Part of a small language model's weights.
Size: 16 layers, width 320, 22M parameters.
Training: a variant of Muon for these matrices, 649M tokens.
MLP neurons of a small language model. Each row is named by its layer, matrix (up: input weights) and neuron, and shows model dimensions 160-287. Each number is 500 + 50 x the weight over its row's rms, rounded and kept within 0 to 999. Numbers have three digits each.
After each neuron's rows, "fires in" lists the words (lower case) most often at its 100 highest values on Wikipedia text that the model never trained on. A number after a token or word is its count.

L7.up212:445451530499507554492467567418485528460502477523616502434466410482482486466506504574489458529483554504487436603477471553538425523411420585581527454466451449499540515481470487501534469538577520600556583562623526529565534534506619531454418527458464510502460496549437496513548461438577528581564474436592555459516482472522515532468515518494528480511572561465457500533562446417494493419516
fires in: "for" 26, "all" 11, "those" 9, "if" 7, "following" 4, "player" 4

L7.up695:457509464468530458432520471440501568560477522438524546510478435571508499565587482541402479433504518496466560438496387467451578406627501565491536419594437494463505513433360480524507421502502488543649593526545539498548523492524565471505490502509508408456458551522573475508429585518517499557498580522477483513492575471490523517464540551505587509555525502503511460469609488561528497399521
fires in: "is" 85, "are" 8

L3.up222:507413522543498485488480456561494505479475454625558529437525476512497457411424506491490481484501523431462602443423456596436474496508462569448525402570386490487524426511464444392511524575517642628506535448491464449506550461382511584499491414506477468534496526419506479509590512592494464512494442528512538526520435504485544429478414512475547531408557427503463477598515480511512468521503
fires in: "career" 36, "season" 9, "chart" 5, "agreement" 5

L3.up1091:485599481568473575526530487524479576478440454439563557521413412474471510564519475546471432472403533442512580612545455526504575492515613586421424523583484501464513460425580483604520457402512458525584422468524451499509458457518408464480489410459464541479461483523585526529511562464456546514445483497552400552457518480448432451473538558532475456547493520491460494555537431520522445454464
fires in: "to" 67, "depths" 4, "stopped" 4, "t" 4

L3.up808:460518497524491532464570630511411506504534509483551535551455517491551506519535509421542458603468543522576607498496533450475467581482488571529591508482497455388538465541418517470444606543538528525474502578494463416564512496549478478465495448521499572471528493483434526511549612546515448553562447547450530565525502510583519460497500531516541566371470493448506483582495404613543522484594
fires in: "place" 21, "candidate" 18, "institute" 11, "team" 6, "commission" 4

L13.up45:489501562523438477500508458586549423557471488475579422454411454456574450494558466544541498561432482454514559533501512524566520539459479446441543464455458471524519461523461421465530512539526382506521498500550486464489430459490453452519517441473490514463536613501480497535510442455404508462551527510521486422509545453457439567533539455504457600454496553469508416545544497491494465574423
fires in: "would" 16, "may" 11, "release" 7, "to" 6, "can" 6, "could" 5

L3.up756:600440465467502550534562481541505594419548494530449481456462525505510478548561500480544506554449469475453558576447439535479529463487524505463451593547439496554485535479464535458545551378603454422527509403493471504480476503479468539606580585418550544479610481562510504431402451524506500483554460563449580614521579563454565444407471536440494555490500429523422512511391550449503434445443
fires in: "states" 49, "season" 9, "count" 5

L3.up100:500459432481519492511393385549576545556531551450492440453442442522499451508437499484445528504499483476374405555469474477482527564494529551551504540485546468515459514489475469443518562521500486528466548449543594484484525557585565577467500514420521503497516496493506552508496548396558456511481432505476513579404519596509533467493557522492427528527616530461525487524509456532492493494497
fires in: "on" 47, "off" 4

L6.up875:503466549394485456527508424442414439497503534533415475517491439462586479428552530559518476519482517564566517572423461546423598575597495565523498469534488532577550405417491487391461536441452488570505496569457396446536539561551501416504522517509434488495502510512501484515459498489532523515510514494558518491485506545517452500478531508461535461499544521528542472527561484437398541502465
fires in: "more" 16, "as" 14, "very" 9, "a" 6, "most" 4, "its" 4

L3.up927:532508482481520567498471501506516501543438462527391513546449385440474456532423561502507569519447500388515508471512409420532483549523473559509534464438473492430534576579502519665446436522611528418583577510495546505521435536508560610604404425496504460493541585471516476469491585483450558479449567451510415496557615494485467483508517545506516416463490486520440539417503488546514401528508
fires in: "be" 27, "were" 16, "been" 16, "of" 11, "was" 7, "are" 4

L3.up1125:552471554512459502503558353625421496467569407554495477490508456510573605592473496478488396475536473567489501404540478482519518530489450502483477621491459458508495477548539548485445484515447469569475524461495531541537567568544481519404497472525486517561494467549534487443454450478549483512532562516524604560615452469527484561480527487511520621521543552521556518524531564445507533482570
fires in: "on" 21, "of" 17, "featured" 7, "included" 7, "contains" 5

L2.up1056:487542507506543537515628458525546572509582491510461474434495514485554486468464587547483539504438505459577468503547481548566439501554428440574519512563606420504508471444468514520483477518488435447450515421466485392458548386476473469486535533518485510487512500486602491547487484517444446531485537547502530580531604483513671490547499509524565509528479477499482518503493458504524485389524
fires in: "there" 15, "within" 11, "g" 8, "population" 6, "lost" 6, "same" 5

L3.up91:541558532449457543520664552540476474446449597617388445448508415487531464639541478553498445395458476478491496479449518504508518527505480515492466518494508412609398547535550526467540448506565452456458474471461438509583456544427374465477504446447493537525518457451480467552457529472541458476547512485518424440500507489597475575599460539375525407482522528485578508575516495452453512459491
fires in: "as" 17, "to" 10, "shue" 9, "make" 6, "city" 5, "since" 4

L7.up666:440455428414474545514487518454530539514491449457392516480577495484418445573543403510503494460534611525502470441457459500585520543452427465476453489522543471480519434428509381477468595429486490577496601481476531461561569543418471469553486582454505499519517434530505465584462442499454474510497416413477554555447517544510436585511580581494408557483541530509573522526418464526543562486468
fires in: "would" 23, "can" 23, "will" 12, "we" 4

L7.up971:510498536495478431499525522450419530517544459506440520453358513547520475485450544500464526444490488584492613613412494568514510517446496529572636575520444482432474483484492545588514539557483481520553488452483438462556544392536375606631498568588509516535491484542446508463541461576488459550381544524533550444497460520437463448516482511533459461453583501446513538452464472443574412484491
fires in: "the" 54, "his" 5, "their" 4

L7.up552:428500490444436519445514540476534494497512428534416549483440569403458512456414459557562533474414515493585527547469383575492544581508508504548486535531483538559491536417459462461599562493556485522541501512456456429560493460453368431505547478464561499560493526570494455464556477413493518401511491501430436472497517507505470492528433477502507461490475531497570548494554431404494501509440
fires in: "to" 54, "that" 7, "for" 7

L7.up343:496572493522493513507527510431425445491453506467498535561482511520535590514549578497429505541439486547407512548449520488506569486458514459530542400512456413513500472561560482471544399518514460497461488475457517525476540491555467523520514498572525480586554533522417527466475464501478507539458480618445553429450495584514490513503522403514521477555588529432513512440368553518588498512464
fires in: "the" 80, "a" 12

L7.up826:496402465482439531442512483476567537502500571535559510489484432438519558454465593567449464473487502485503399495535582544523541502476495534504489546564586553487486639437577435527517473445634497494451491505435514493511548478456485421429525417549587515503463418570564486505501536474509481460570563489511434553449436482524578552474425444524469515566543534420506544460430470438463484497551
fires in: "0" 17, "none" 11, "not" 8, "in" 7, "most" 6, "no" 5

L12.up714:505525488532568533592515545555478496520511491505470397551621508487421492354500497454529437478499479451489620542511457450588516549517540463456527542489459513502489458509465452478580458527420451442457559529504501406518526405467569518424598485539458517503404511429472402491412508585497444521518538594480570434427482420479536520467575623562515581455508505508547489571501538488484519494530
fires in: "can" 33, "would" 12, "may" 8, "also" 8, "that" 7, "could" 5

L13.up784:458372430501441427522430426463511522403551463538546454529536555451608488583507605550525476504474421463548487582473450527525556568427539564542519569538541462553551412556499540466467489500492509573540499573482578498620448498571496448508459489469426557466527493544510453502452512558512558438502481471532483460580488473409530474502597577420447609518457569536451486436458554385487509480478
fires in: "which" 47, "of" 6, "that" 5, "as" 4